From a checkpoint of a small transformer trained on Wikipedia.
Size: 4 heads of 64, MLP 1024 tanh GELU.
Architecture: LayerNorm before each block, biases.
MLP neurons of a small language model. Each row is named by its layer, matrix (up: input weights) and neuron, and shows model dimensions 16-207. Each number is 500 + 40 x the weight over its row's rms, rounded and kept within 0 to 999. Numbers have three digits each.
Before each neuron's rows, "fires in" lists the words (lower case) most often at its 100 highest values on Wikipedia text that the model never trained on.

fires in: "the", "an", "a", "as"
L2.up1001:477472425469467489553475485453464575574546513478539475483495468481454533520507465441521499543500489424487524524438419503492552451582531533578477515525530519541473513521491515533518490504479390541455543537495537483505481503519433522590556512503459541456493465523484453555521510527491564581458460524475497510461492491517477466415454501564451488483548413480427487558408504524431524484479483528568554497485459521537475464506494517513523527508456419483578504486503429506476518570428476479548445502514496528506488429518503489444506493502533495492492492493473488520490450503505510516

fires in: "these", "several", "including", "with", "of", "many"
L7.up610:500474510501440539541446484513529504464461527499488418477452479520521447465545418520498630498534483476458525467491494513520449534487428523516465535508498479525451515526487538534506517500492460503555520578469495510486460496547520494495528469488547534473458539531447514592518513470513540479522497488489498444434477528419396483601507493539526484515494488487451498507525491454490513456420491508518499531531500563546474475543473436493505461436392474513518501518538517464496475435403519460515466512544559555439469477573509537522512464408493489454468396472533527527425594462477528484

fires in: "of", "for", "the", "implants", "his"
L2.up2:537567458445441469543461483515494491427559505468505499510568453488510460521553507549539492452533581500564527565508431510434606525511486532537498549444510534476534551512580533510409518485458477546516483517512554457552533494481526492477525531440539556502491545467462489456530507503500501480523558535493510520462489464526511503568420473495520498478500473501458519454508552498472509532523462531488567519530462511466513531527520423450489534555450501539452495491475493480490528449453499500434448479485461500497467446444496477515498504426538530545531558459465484524566529536532490582

fires in: "the", "an"
L2.up308:482557478487511526541445452508507470532512510544497480493500564505462523545443562401450467498523500493483507530432463522547504517455495468519486469500504466445568448497554512482512510557566462497472497536489516526537499469498448453501467576460515426473493558544453464579549495528519546524576552509427527535451487491491488503517530496497497534535455514566528531533410516491428407494494486463526443535474545469537565586527476416524416511537430539530503551549504375487523503498549492487496541634537500547464508477541474424477480508526446505495504448444493480505511562507471426491

fires in: "to", "or", "would"
L2.up62:524550492502468448524465529477528454533514494499467499488526544481469579478499470527482497543493484449476516480495470493488504452457496432492443510513501544489495563527514477484487510467582493521592498544467610501543477440507501445513486497426483490515472503523461490517428496511436463491486560488483539471598452418490521547551469460481480505476506423482516560551551510499518507458485453532449477519483514499619466559547485462473429506480519478504488478490536523475521490506474426478501590617485484508522475558485469473488429531582509473486459522505357426565517564506545530492

fires in: "of", "in", "under"
L2.up946:520469492585507458490547480549486438520509558473476474531473515548530500487482538505602486526486433488482474569473443447570561509479495608521516537531467501486520458525447541513592487516374477469582464463504488487454525517498551571558490479451510468525457587527546564506520419453537495480509526499544489533400477475443462481528519536547553498516537514507460523546489428507566473453549480515471506457541516498443438544538515512514556464488438508422500455420476515455467497519508508440463485518495487411457494496516504502512494447433509470463457495503465505496432489480427450551

fires in: "to", "would", "will"
L6.up588:523487520459484485471561523479598520545464462519414511547468519452517499511400477536556483483475492442494459472546445519505513509476432519600542490487487511489547576520519482489572495514591523481480580604438502534437531491558502489491475502440449487462529551445547494542559574541438533487511598504538439525542436443446468564501528475504480472510548517510484603470452469502520473424528493490527526451540444465507407537495465505496506528555546448447513486454528482462477469552445460552502524552440556505535492490489440536474521471493491497506463468585448457542495506431455581488

fires in: "a", "the", "of", "has", "also", "an"
L2.up226:523522490511484486442508519499574502438423509507539470505523523530513478499534534486562555488516509497429495560522537513420509485485494513498422475509496516549445430460479438598522475532476419493612492499511464519525504456543465532454482547478501481411521487513402520512549505486439491549430546496544528515494496484532519542477490524490496510516513532514485602465447378456480432478505505518407404538467485448487454498493467537554544591519512500513504449520472450501434480511487503518512545479473552505529538412476476508461498560492460520544467530462586463540511513517528567499

fires in: "the", "of", "number", "listen", "top"
L2.up509:483533491482482503496483447407562472454432539557582479466476513495488549491520522578442629509580511456554507443503528488501498507507517421543515490585497568489446415541476395532526527468549466607497584527503493498544471506485524487511442439469491525457433414529422580431460450501434486537514550422517559565562556510458490608416453513506464515525496482474472523456475470512515480419509480542495500480521480504535495492499490461495418536460529488506510492502483525498519487562532573498558474524526521523485471451505480489415538545480498566473523478557473471554473509513478529544

fires in: "the", "and", "s", "a"
L6.up751:506485470455512449516490483541508526485469460493537488462475490502489457615512541451517560478532424527534497493502519490470487484434528475412544480562491489583510451483549444452484506465502450522526511466500537514521582436495501552554515510503557507501551534489514499464503483494418495440450514450483436491488437479586505495526456471498438469515445504554493492554495454473474535469571515472526497496508510557543400412526522507503417483500569515477521535500499429559574496408419552555455586539464542633505465489520439465425499543441539472528515498502510493522437519516534553541

fires in: "the", "be", "is", "very", "was", "at"
L8.up693:495507572433517512591518489511481521503587495537568461509482427534487453484520439530555487574448515431470571481552498444476535473459493461587512492489476571556418527510485455550457522544493502497510556607499475490499541468490533454529516502472497469477513484525491548495486486415522491443467469564556439467461447453518476508546481528502446566484518429566459512431518488459533473505541466512563518422509554474481489550536517485520514446480505465432513510505525523522495531594525514506531485510498502482550530463550528535466507554551495496419582502479478511481547479530477502420

fires in: "his", "its", "s", "her"
L7.up384:522528433499508446563522516500457530499423497524484473447497450505445492499464518422438486460486499472528476549477413423491457530466516495616571496561473458537485530482581593530493600464493441498552524474501590478442535507515527562445569507454517473495467478497470521532474586540514489562559448586541493533480438509455490530496528484492488570486508419504474512499495472445498563559485464526581499499495512532470427460479417482428499562456443561508527497491412541564490538507473582463494445554445566472495495459589473519518485511535451456508469550474494489504471457474474472517

fires in: "to", "t", "also"
L8.up842:501556521533457463497571438500520470536500454447398502489496559541495506480496523510559432542489493498520469541521492507456455485505532489495529519557524435493585455532530463389540553609573512477475530522493545490515539452466501546510477502446510531492454576424471526568506463459515474462538524445554481472560454475453472528453498573515485509485537526521480520469519518500524498476578515572500481551565451454487464503487468453560435488443536519473595412431468556571581508486526436542516470562592459511544531503447462472423519523484533520441506507557486542526452530500507517468

fires in: "and", "that", "on"
L7.up371:540455509479499468542477533619488451572498522511591448578511573514553463545518537492526536456467549491447512521434524498450440454530451457502550439514544525554470609455546535459450494614549449480482487519470501460475528455605440490501509480437481479546467497527506540529425483486587507472558474461580467490494506562492468541512457499474572449472471553482478485527493466517518477516494522472474530481525506493502465474570598503507460486397535496531537500455546538479508497507457419549527569484443532544463544457518486530544530516465451515411505551465465533509492521518466481470

fires in: "was", "the", "an", "made", "a"
L8.up310:497539465513505473500504495509514494506596495462486420442633528480496492502520505468492542503495491488497462472447485495524539486520494500551532525488482499459532441482480473446558534552520405510479509509498428491525464595519434564487495528403453471423445536519523585487402469544509515424500521517477497525509512477497422482483473510493483543497488495524558619501478519601461477477540515488491528523562591415496495509579468385440488468424481410583497524484512497426554558457469570475524464495518517538502499546508514527496505592452497493544554460448420472556516484563523457526

fires in: "to"
L2.up1002:589504432503478452549490541532551538474545474499470465539471483498557451430501524508537513494427480432515462478534461523483518485503527458525514500487474508522493546568507580495507471585553557443533395539480474516572510465479523449463492474525535468470471507600508454541519484465534446420540565477476514452562457447475477509514564629534510481475481482494452560519529488506482424451530473526524504516565421444519466540584516449477501463529462470487512512464500552508432456501490472463485526588503466392486544456531521470483545442495430540500451419580435509561493577437503487508

fires in: "after", "to", "for", "within"
L6.up992:535503553557413526452422443557535504508536452509495477444545493568397490593461483527527491528442546495454539557590583498508495507476545519462471540523443530485472506517535534511527460481465517551506521448458520499412471504535518515464470492505538500468415525488446512481471495469473538486523495467509494463460501466484517479563510545522489567443478528538450525554525448518556526497515518481496567577504444479525482558538506519522505544519498470441471477424480483524499499542458471396541474463537565457502602540577537468467582528477493479507455504543533567525485419515495510494

fires in: "with", "as", "of", "for", "under", "after"
L6.up277:545529479527514424559479517491469548519452514532521546464477481511483528468402519491529557427465506485463518546473418437566559508467522526556543514509432489460442547509514541484501461531487541546488508507438458533479533491477491555491455538518463555453425508487482456515447557505475553449482482537457511479460495450439492551526518565462523605449480462518507526530424484566499525481472498560518536544476477502579550540549515499480464560454485475519521539496542548501439476456471589418571500513475459502484505555576474449540409476493576478585447463521511443470543574493399492552

fires in: "to", "from", "no", "the", "a"
L2.up507:445470461576371557508529567495527482589544461517520481490441469519492509443477525484604570446547522524558536521543521468477479503411472454530527537497560465492456429546480456507470460530505381479496492494463511493529450537528478493495510516595481491461557464551547487461485466504445502497542498570478514493502611473458537528494438486494486534487446554542466474448489526426511437510480516476525503465453497548530538465552521588473509506533501473584473496558497510551496479560495453476474531507469495561455532467478478479446460572487498490493518520481515498544495480471435478408

fires in: "s", "her", "their", "his"
L2.up625:519549435474492560551562489504471492520465519476551478496455587431450462516445505488526505549574540464510472478434520493441453473516573558563543584527442499515515499523501470580491452480423545542583495526443504553475492546505574503440443470481527431575456489529492472525522450486517406480541476538515578488541446513518562546503535513489534509529507489516460487374519462469517455465494516529542519483608487558478530514473494464456536483517445541527547486486504502478518522503468448437413508418501478475474506501554514530407494514554463470457488546469458444532500502562487530531

fires in: "of", "on", "the"
L2.up480:540456515531399495562450473496503485427549473449541382535515508531512502533571510518525535508532515508487480498509441416455532518506517524466492538510522508520513461479531467480523488478522459522479471546523487564518472537566491430562549526515472465452507538525384452540467517468538504418585514423461507510545482515472490434532476454555532446495460522586439456448505506472495492483469477482499552464526516514506518465576412504507418478477503505554507427504540632527463534535482470534464428542467521490471472417494517480458530518468535523570464486508504497464481501458557473490

fires in: "to", "can"
L2.up297:527542471570476512480519523481515550480573477467504475540533521502488507530521470472431534522508457455437580482527463578524509537518496504524505483525435492491521458520496455480450466532566480463502471494452482449541395519502526491462527461460531535472533449513537522490481472541543404487415474575467511458545475471544472480477523491493509483534505464486419561423534523499535453436507471546513504508551435476519432575548534514400416430432568486510522514495546536497461461524521455485482490561553516497573559502499501500637531496544486541467518529519488536537488471509503550523

fires in: "as", "the", "s", "my"
L2.up333:493439462456462541525469452493555475559564479484546468462475484495482504494552409458450533494534496485483501490484455478498585535481508526542540567527479471567574461488496462471491460456505483483467484490446562572484512563421487546596455524527482510549519516475445567489537487508489457481505517492513496515432503458529480494532539421487470509588537508510473512534519509484497461566502466505580513546508562506543478448566470484529377485487564451569539497488539534478565483540445480497490481528449507458494482528462446559542401486487457513504493433455511434532461524561522534499

fires in: "to", "would", "brother", "brothers", "singer"
L2.up847:484627488468577452433485561495488504427505496497497544554517482485490493474528482496524501505472485438493542524522513519494442453439490467533520411489442462502507496530499502452500446523546523460485546605499478519513399497469536549496526482466549569424528530505552430530467514487586559491422519483493508548500411464470494442487549533466467466491500502520523569504516473480532553460462513541501471540554445532475477569592508487449494523441445517488544492434552527452519517474496524527521526483498476423488498519543490469472513540445448524500459459547525554590492429380536500512

fires in: "to", "in", "of"
L2.up278:544512468570546520524429500500471493486497477453431520448532453504455486512488545536468483489532474482554528564555470449465466492526437542463484487503500511493492505518506503504522465545465503476552435481479552471457494486484550518552479465451456513485424491549509500518520493495526485525520467528540571474418466462566507523541481513485443465488472531497478527516479405541552559503576466550475572537602471514453454481576488562447434514470541479459567459491439548522465418537462491456518579503534468424518481535466524480502549429507482503438478462503494510562466455534456540506

fires in: "was", "be", "is", "are", "were", "being"
L2.up947:572512505363440501507513458495477509488492517459530544386549417521531515543476502405462472560479449516571531453525501527571579534581473534571457448530528528477481540578484455544506461452520476529534534547445491539526475480517550553479496471502562506513544543483455456442537496522569494551448511462510463445503483471428466516515483482594565535492483441539529531555530481526537513523458478486523472482532507525463425569538501521455474444525385498426458545532506488551436463488484517493503511464469458451458521462468436466464496489511490509517535495524539540500405534514468473538

fires in: "an", "for", "the", "its", "after", "involves"
L7.up443:540490487498489484562504523453494485592454505510507491391465510529547512528522475460510552451548567494512476529467395563471471382492449454576509523537483459504472490532527545488482557509531415534502512538468478456544460555514443560511509501474449421459461505543443522425577507497495475531573507567430539481460429441534541482469469492517432528502526514579497512439485467558477552519528450491504550480486469463493563484480495513526508508447459471526539431427515459426543506532491461495598593478479508518527518511448521480459510504490418542428479539466513498565489535557486509410

fires in: "has", "have", "is"
L2.up125:518509455526500518572534530503498541457517518461477482476570393551507460445496468487462449573471511462509547493546474530493509466463439513501486430446533543545489527471526495574516433562524499479570445517510516519476518417494528496534496503467534521475511478492479537470519503465533451520484451523544541520448449500452505588483442528572514506487500499421441495497483527454528559588571532492443520457525506500434481554484484538513448468497475546497445502467517562411476457494462445514553551412441482478570517530497464532511438444434504494451558521507467534527490479468531454619